python train.py --n_layer=8 --d_model=384 --n_head=4 --n_kv_head=2 --head_dim=96 --d_mlp=768 --vocab_size=8192 --activation="swiglu" --norm="rmsnorm" --norm_place="pre" --norm_eps=1e-05 --positions="rope" --rope_base=10000.0 --rope_fraction=1.0 --qk_norm=false --attn_scale=0.102 --bias="none" --tie_embeddings=false --parallel_block=false --init="normal" --init_std_qkv=0.0264 --init_std_o=0.0 --init_std_up=0.0264 --init_std_down=0.0 --optimizer="adamw" --lr=0.000998 --beta1=0.9 --beta2=0.95 --weight_decay=0.081 --lr_head=0.00456 --grad_clip=1.0 --warmup_steps=245 --schedule="wsd" --decay_fraction=0.359 --decay_shape="linear" --final_lr_fraction=0.0 --batch_tokens=32768 --seq_len=256 --doc_mask=true --train_tokens=298900000 --steps=9122 --dataset="wikipedia_en"
MLP neurons of a small language model. Each row is named by its layer, matrix (down: output weights) and neuron, and shows model dimensions 0-127. Each number is 128 + 32 x the weight over its row's rms, rounded and kept within 0 to 255. Numbers have three digits each. A neuron's up and down rows have the sign that makes its largest values positive.
A block is one neuron, or neurons of one layer that tend to fire together. Before each block is what it responds to, as a language model described it from the Wikipedia text at the highest values.

Description: Head word after "the"
L4.down438:138109145157125149095165109138190109180108173202108121149137105122141150126150094103132133162124169124152195139112126155102106204113169065165172121102121188214105194210096129112181080156125103135101125153152094116182081105130144192172155109102071159129117135076134147127120067146137133162113168135017188137181094053123119132147139113121158167154145141126114120089167111107086102086094

Description: Word-piece continuations, table pipes
L4.down574:101122090066098150144126141143097142092156184126146080151105176175156121134146124141143121090111099185083167087137126131125156161132206151128166169122143085129159064114128128111081097114116078125179121101127126138110141191202155153191167120110126149133105130112083141058135124087155165126165089106109095123156189167139123144130130135160147148115152110122135165150137098178172153123115

Description: Name-internal syllable fragments
L4.down45:079075065115096138177134146080168188108148126101135109118169099152121103136112116140080064112142137135077207142133170107110181130107103154180108085190159071108178106130102094103157114169150091149135112203103107060084083144129129133119115119135165112127108103108086138095123153125089110189151058114080056121108181115139151171118120062118159123088139126144188160127132056148167085183119

Description: Romance-language name pieces
L5.down155:094153150129162111199188117181089117136116217199114137108085119113150159197116138125110108187144146113139152104101084120089159120101145190152155162147115088096117125143115167062114114121116174125161110159077162130127097095131105126130166220151087130133150167137073114213139145128124098114099071131103146093059136063162146102116125093104176132159191107105128176178072132183088063132116
L5.down241:171171109097166081112123134153111150124101210076172145091173132143088066145156111078131120138159130170153112129116076095113097139165090153116106112133120138154133153149123155080071172161148111080047142183131136155112141173143174129163099085092090104158145086086133142144145147148089137096121075125125160108109111134141127153105140114180120054078108131152187111145124127177101106072148
L5.down460:129103121174099117107157098090162123127077134166083108172154136137085073133135134090143142133056160142106105166124102173092098136090172080130151081122115142157141123080098144113097104139041137072127137115106095086090121126153073146180071148121105156130119149078087089181163177084185132106096156145131078121081116163125149127167114143089149158112099148118129085175128053097120159177101
L5.down472:173147134107109152133113118093149157113115135129134126096097130132090169120100129141127103093102101128135162110083124161112113078130170156137058095139076125097169174027121134160119136106138128123110149099125109158134099111056129166159165130132134145155145130202153177107148107133145128130107117097130125123123121092130105124086103154130138158206096150135124074147119075153172105098135
L5.down690:129124129089118112137125177151147121077162119153120104096083142156121125164159099145174135111106086118090168142073207136113121120129105172116131099127114182132175125108192088120124161126070113104175059101071139102062137135156129138157117154124151115145128150136109177152091068150066117116071147131172113111129159193148122162119125110197129103119146171090130161114093146148081130088088
L5.down701:128133120128143093172119161100128121100112106170144082116152129084137116179143174108169123082078151176109114119147149133180151138162114110091134086140094132078147101125133088069123107142089097066092157089112088117105064079161135135134135100135113142097147111118100128123147134127111120147155097115117115114127106141196195135102151182147169129089138166152142172123138119127151084172080
L5.down705:121155102151121123125134095158140129114138102093141119137139127149136142119153166108078127062130119108094127093137163103179164171125137085098159104096153125120174084204098152091085150092172099108128170145103194163052139133152123175134098108079077089104164120127156066110063161138080119139088162192107074124198151169119156126174163140083150106132099126129145185167116139062116140045136
L5.down723:160152103180101071095142147145103147087086150094127058146110209162191094147208124168100087100099160136125151161181154175147156112077113123098098097155163129096170094096142138068132145102077135141156143149137093096148144104139133142109110121188085137146127094140110140102097156131151141193086141090185083145116107120183142141095166171132132157108153166103143135079126057174122129120113

Description: Early word-piece fragments
L4.down669:109159149124132163158111113152118140153087091153084094194169128127149152098106151056113083124178076149120139112112174117123138142116106168083152053139138102170123095100126103191134154098167114123095142163107158173170168174130127111128130130117118166107178187181056187173135143164114176137103116103043092112064097098086088132172102153158153109081190153103139105103127067064160131108133

Description: Lead copula and name pieces
L3.down22:140133186082170090117141143090077093139110120115056157129148133100125141167084110098117119117129152128127144128131143125099109132161107121123198093128144119160080146186029119172154132128155095097122123142167141134114169131122130102059121159083080111085082166106094140150124141112156168176130116157136125084127180126089114107108142147094142093131143177085166073125137079114181141135158
L3.down98:141149181087150146157129120125146078152100166092068124099126094166138136143070122160129099144152092178198137148112153160044178176162109125125152166157112134134101121114143166162173129143173088132152104156132145098069184119172063134117111109113131106137138160113069136083158116088057207175150128105157118121133171087151120153100126174080134130073085153174147102111135110114199108152145
L3.down209:140139157161134163122147170048075155078133071168127090109150099101152157112173095048164111146122176132074066092128155142131116130139124081107174111148140124101108173136174120203137131151136157147129177113107108147109103119110105094059130104115149118137134144151161143127151132103178178155141157162095099110089104134118134068150185148143096151102148107142072100163185144183171170123141
L3.down317:140136131089039157157094134080180158142106161103148181155131092107139087120144140131134151134110129195102149088171089140119158169130128136115096101137112129161098128173128176171112140121060161090142077138122148150155120148154115189100140152158132088146138141097120114129144166161152130149145087207078137064116125199155112144132133056139142121136136127124140099154129128109109137089133
L3.down409:064097112100154086104131115100181142082114093122121123173141132143102145170136094107124136144193118139148164094145074137186141149107104127125145182190167151148133091153112101074146149077108137087160046105116123102189192108140128110109154110166139127169122179105139142119075117175127075106136089120184175138128149138143094106104181097160184175158130072168183158097116149105124163084141
L3.down525:071077181087161167118146130083077144133082103140133135074165085200121083180117163172100148127148114169115143132132129147090107119066143171108099130168141109129140133135105091133191116064146119125159118155129142122136097112158122172114113144137119128104180086120170201145141182157096171122076172162123092140085183128087113092122183111131163076108151087134128130084156166137146111145098
L3.down546:120148105148136181095119140132137152065114132143175156131157143145111146087160130106151155134168156172150165095152158162125171177155190109155131144150165109091122166111146121046127145130125155174133100147043122094159065118146083177057138111140081181141182129116170149127129133113112146108146135160149099153073074110153124141150143110164121176088202139116137142163141212146088133126152
L3.down723:073148107136100129100171110113106103139133128192124080087191123115174130121153131104109118121114118167149176182078185106143186103091150150134148128137117056142178148106125099130110109136109128136182124092153083085146161124135180134129133174108124124129098132099111115124119118102181117142111081137138102127092133132150100132079129114172211125141132126124123112123203126116122119079137

Description: Table cell separators
L3.down136:126088138056087108093169116184115127148130189153139137084099186182174146112148153122090127107116130161157163101150129153178124142063089116184161100091115152098146141125136166154159125111149157148120116103156135128133205100118186120159092156178141131126163177172140143134133201113131154049096147177096063107086126083155127121161113132154154136175137126192116104167140079141175110156103
L3.down211:151174103086090115135100110053165145108153113129144166151167126097141134141121148168143131172107147146080129161126124129073105116079068139109108076116138109152145111122144119188127152143079161143177140086095135113116078103098117119178161133078028123129134111136133094133182105107177107155169161127198051143109088104133094167105131093105203130098131132160061128115127104139145111071120
L3.down215:082089133128150164109134106108100195146107102088111102151140124131092134102107166176126144168136118118148123055120159193137177099106181076165128121141116130132122175127130165101113153109129103140120130192048076138126168109134168105177142109133113176170110129120138114145140141109148075135111090147128083175133122151135164137203209125219147167142133117158139153067144201101151050125094
L3.down297:129175122087133169156132189148133119197169134144099120138214126112153058093144140171126123133103131120170148123116108155142156102129076116167072101095144088173116125133144113110157125179153127123095123188178190140157141162162127164181122088078032100157125131111194189087155102149101127108099077103156124153125127109143113124101150089040101113110141096185210100152119067058142094126123
L3.down310:181173147103138149092106162076163135136114104165154123088106152180147142091111094101123141194166081121129164086163138138148146122132101170139154107144114129149149118125186111129135152091174169129129188113121144171193196098053100113111103153167123185149122146142096146127132162053142064132120100136100113169099132126093060147110084125095131142129114105128179114179120124165101109144145
L3.down426:088119134104099097101091136130158097073137200142111144166102137132136115141131103158099113166156132121190170103156165129140067092160123129128160076094162080083139142116120175121124116062101132065126150111181099132083158126039113098105085192149093154114094141180109146098151185121129093097123081235133111133143149150103093106131110146085124146112109145153110160136111090148130114114130
L3.down532:137083117034088147141195146094087158161156122097113117116121165145101099109093145164107119117109052136171094145136127115068139170115148130167133135178122114091114137162091167130138127111151104120130186170099149077134130120115121093162091140178138121112140191163122083119126165147142107109151077139155175147168111164093125068149169104142176105117130158167087178124159136109178061101147
L3.down681:101123108159101119148166127106107140111135163184148120143098119136141128173110144054131164118085090126116125160178153139141182152142095102097127121144125146109186097122131123117085149156102160117066135132097164139176080117154133133145128085068060134154102176044100155111116213215103117158101125123075148152090123132119086168104144132186113110122126114126102145105112090098081160114083

Description: Ordinals and period markers
L5.down121:171132141163153102138157142127122141105107132120161122094110113145107147111133133126167108113144146108161109109142146155062159112121159160131120128152104122075167151133125163229111127103120115141162138144105110103155120103115130175132113098055066153108115108163081125152093141130122034097104189176142088101125135158138173135096123165131078105101124161159112115122149114110092098090175
L5.down161:075149149141120097101108151054140161105057096121110123129108073079122132155151128151150096141137075155142131146177175121105124163143082143134126122147171135067172149173070089028133132131110148106091150079112119160144127106105174025107152160156179149113099114110140130096134097141106158133159202194082105151103122086083076154100185104193076155124084136139102131139134158136102146075076
L5.down263:122118119163174126129166149144142157111055114074145143089094104069155101111097108153146093093081027215113153080104142151134150122160130150099133169138102168171187206125080148134072108142104115106117119151124167117136096104186122139133125098112150182133147131163127095152074136125096086157128092179067118150067126137147100119177157155211147149142125143177160111136119150116123161110127
L5.down268:103117097151097135155162145127147071161117064131139176133092148137141153126147174114131133126076167143140079148106178115117116132140163155124105127164061174140196110063179129166123109161120093142105117131138049157110156107104165143203116176137146096118169084087111102074147219091094124158084138089152183098137096027120153117138139065130127112176084164138109120174101187148128102098173
L5.down385:162123180072107084198085090145129093130129117135083164049159112143121104156107100099084129162134140113147136128160105125146094149169103096136111132090127141110111164127096122143131170157121064132133108117135081142104146130127163126133135115131164153116091107097098138103151134131093173094128122144070104137140210171121156129120148120149126102120142142098202104160089179187090095112081
L5.down568:113089138201102096123123117103064106100133128132209109122084144123107118158154114167178114164137075143124110116196142125147133107102136093089123121118132107081100205137112114017110141105121141145117147116147104153170108130079102102158145137075148134091151096111104098147162106125181088136139136145124141159122107085139138148089037140125123155129128137152126138108130048146089113152121
L5.down662:053123088123189135142143139173144136195150137149119078099112114083107160110155129088140144123141040081159106208091126117152133112119094159120103159097153187094165092128084104137186140099163107137097143161128125131098143121054157117142111106096126156091160102111164171138162103131177085052102111131124084092098121107147089207168177147108124130119178134169134145161179152179168107148132
L5.down665:156129090141121056163126137124140136173146132101148116097069091175092146181117095078110115129125179150093165155134159076110053117157089115134121104171114135113121131149148143159131181102159101159156179101148115051129117098157138119100138124095164197075087181106146167168181131132072094154148094138164156121128166149119096091115107111099075114111147113173181102106099155200059174128183

Description: Mid-word continuation pieces
L4.down313:159133157174182172211147100121096133166100084132155195113116171070141136139083144129154141164149135069077096119143117201107149144160088162088107082121175105127105148180123115124137104118111156096097057141179126126125086091162106112161093118133106184115116138119155147129058140118097115167088172142074168126115102095112137096114140123080122094131168117116117099123083128104098151131168

Description: Mid-name word pieces
L3.down108:145147143098138083152116120143116081128134128154159108155087115116135168114080106169147143103153108100170139099133102116143154141116130114082152096123094073127099095130188154222128097181154093107116152134125129116135096188084170143198130042059155136090168131151125141164114148133144132097122138119099129119112121118130104153126088145140123195076156149101126163139134043111111115171095
L3.down220:092185144117143154170120131128111095144128139133120134157074120138127190139103126171110155140119079084112134132118132191143123179138152179155104115132178137064106119058153188178115126137156116168126121136151156148149189137131189136134121170100112156118112095209165152138110143140043182099137158168125164140126116085051111114163120165183188068150130134134172079076143131144137172118127
L3.down264:129102081164105144087181123105105094117168047134125132116127160107044165062097092135086123108080166098091123199105125108101085140134191096116079147131110131072155091118177117165131150123082110081142116127086092108163146106164089133153078110094113141190106116126176109095149146166128162099096126145112169162173089130089083128101101182174127138113180166102122113107115092146105206130099
L3.down444:118075173131129067048175176193169087112140133145133072183092131164107162140127164106127162161176078142174104113185138124185110126125116172116137101199092107157180167128133108161124186111154108145124130151164110032135140154030153119170105088146132075121171131123186166148109201179153136120114123098136141169106113158129152103195088211191060148172109124125129176115119115113090140150104
L3.down474:099223138097084130176093122127165127153061074098077117152111066069128141102132113172142108156077183104131138143172114162186135114109108166107138105168073119126120091124082130079174123079092077110150075072093119128124193120124112097105119105095133148085063139102134120188141150142105172109157099109101077104098120129124105180106130144185127102143170199141138195094110111134120143151134
L3.down508:116107118140099182158117144154109128097166126157177133162125104106093110133131116086123168149125177096131123112103110112075210134129110121096149134129129044097143081098161111128149170181163150099115068104115107105152110163116088096154136122060121107116148156133105132168155148123127147114137091109054152100095156186141126168142168115180078120095142233090087163140100086059153139175155
L3.down643:186146094154102124173152137150118140072106127113180166118149168148141159176196122165074127111143161098173162082097131165124157122131085090117135156155099122187062063070131110138154114148131203164119144125121162083138131140047106153126102126097102130081143139082099139183117169179133118146124125141173198149112123159109138136150096136105125128210190103093151177058164085154144119150167
L3.down647:193177088127131166147110132131162108147109107127113164152077143192087168158106154143153170128128164111149134175162103156134073130096129177148160094101073131145090068108172105102041168118070100104151158147127112032131146109122133145159058116111144083128131122142132216143072159095150128179110085103163127096089178163118161164160160122139080101163150132121082133072125129154105101115152

Description: Name-ending syllables
L3.down20:178096134103133155145192151073172148086134140076124154138171152131137111163117086115088163107138130103149124189109096158124147132098080102156154170113101155128147146125151148081099086140178176147115156169144173179142150099097155087116119138058121111096162162149080124167146106126152122134145139113146075147071138139133099046160073109118161104120162139193071177073116058177109113144156
L3.down109:160163113109123168154140135120109130092100131143119114124154164118120181184154099135148079142119164147141103133111107148146143151164113079129129163180127136095128148124122147118142120120090118124117146156138112049179127127110129129090150102093134102129124112089102104116147163131132115150130112120119124101148137179207190115130142153107122157087154138177130164153135100152137181195115
L3.down154:093156160186133100096105105138154125099135115109153067134172167150133104093105109162140107158152113165109110123071110142160105119140090134204144159151156134104046169154122065130129094109101075108097130166126173136194151069090167125102142137113118134149182125198139135177078134105137131181160062110140159106164068122088086155126083169136079137161124104134124101123211146094132110156150
L3.down180:197163073191128126151090208091116113121162130142076140131153169131110136149123083146110086130164115197114190147174138148187092139088167095144099140170092091127159089079176126130173146174121108154158102133124153119141159183102134110095119147094135074173100145159095149155119097138135164096155190112182161117108110141091144129172135062097122085175136121172141101117097120202105127120080
L3.down207:163132127153152117168108121124149140124143117121130132175144113118123145111119121093169137112094133120152127115168133174130105134130153169158111106132114203137181085106141145085043155128130147154082158123115028136105122078072135092114083083145146130087109083083115116183159202140119144118079135093122083115139093144160122091148086187152144131137113198156144152113180053140137151117156
L3.down517:148125106131124112180118203106148133102118112160141108134171125108111075111086126136166153137111135102120058108138157129147128125132114118098165119143132153116150103124114129091093150177109122051088117198133097110158139087109146122140150090107118082157103180119114102108104087147204126142096069126121098125117170144147179133085134147182089132087171132162090141101109102086148140095139
L3.down604:158123129128114099166134176128137120147097108176095132109114153159162147116137083126131124124082163146156147132150145151108092135178071076096114134156165097091120037135137111173129149148149122110150148129119163119188123131136116095121102127138139154107172103152143124146117184136147101122094089183126130112119113122146135129119137216087140201117125141099130129147133067108100136131122
L3.down641:121130136127151079160077167127092164085121123162088112079096100141166164151137077149119107129063173158161091111078127123144163134129075099116120126139223153134077130116140138137123162121124142074134091153177146157126056145083120133115115081134154126163133154146108117169134165106137116156156078136134168118116145164127162195105116176125127188124180208110139066124121096151155137154127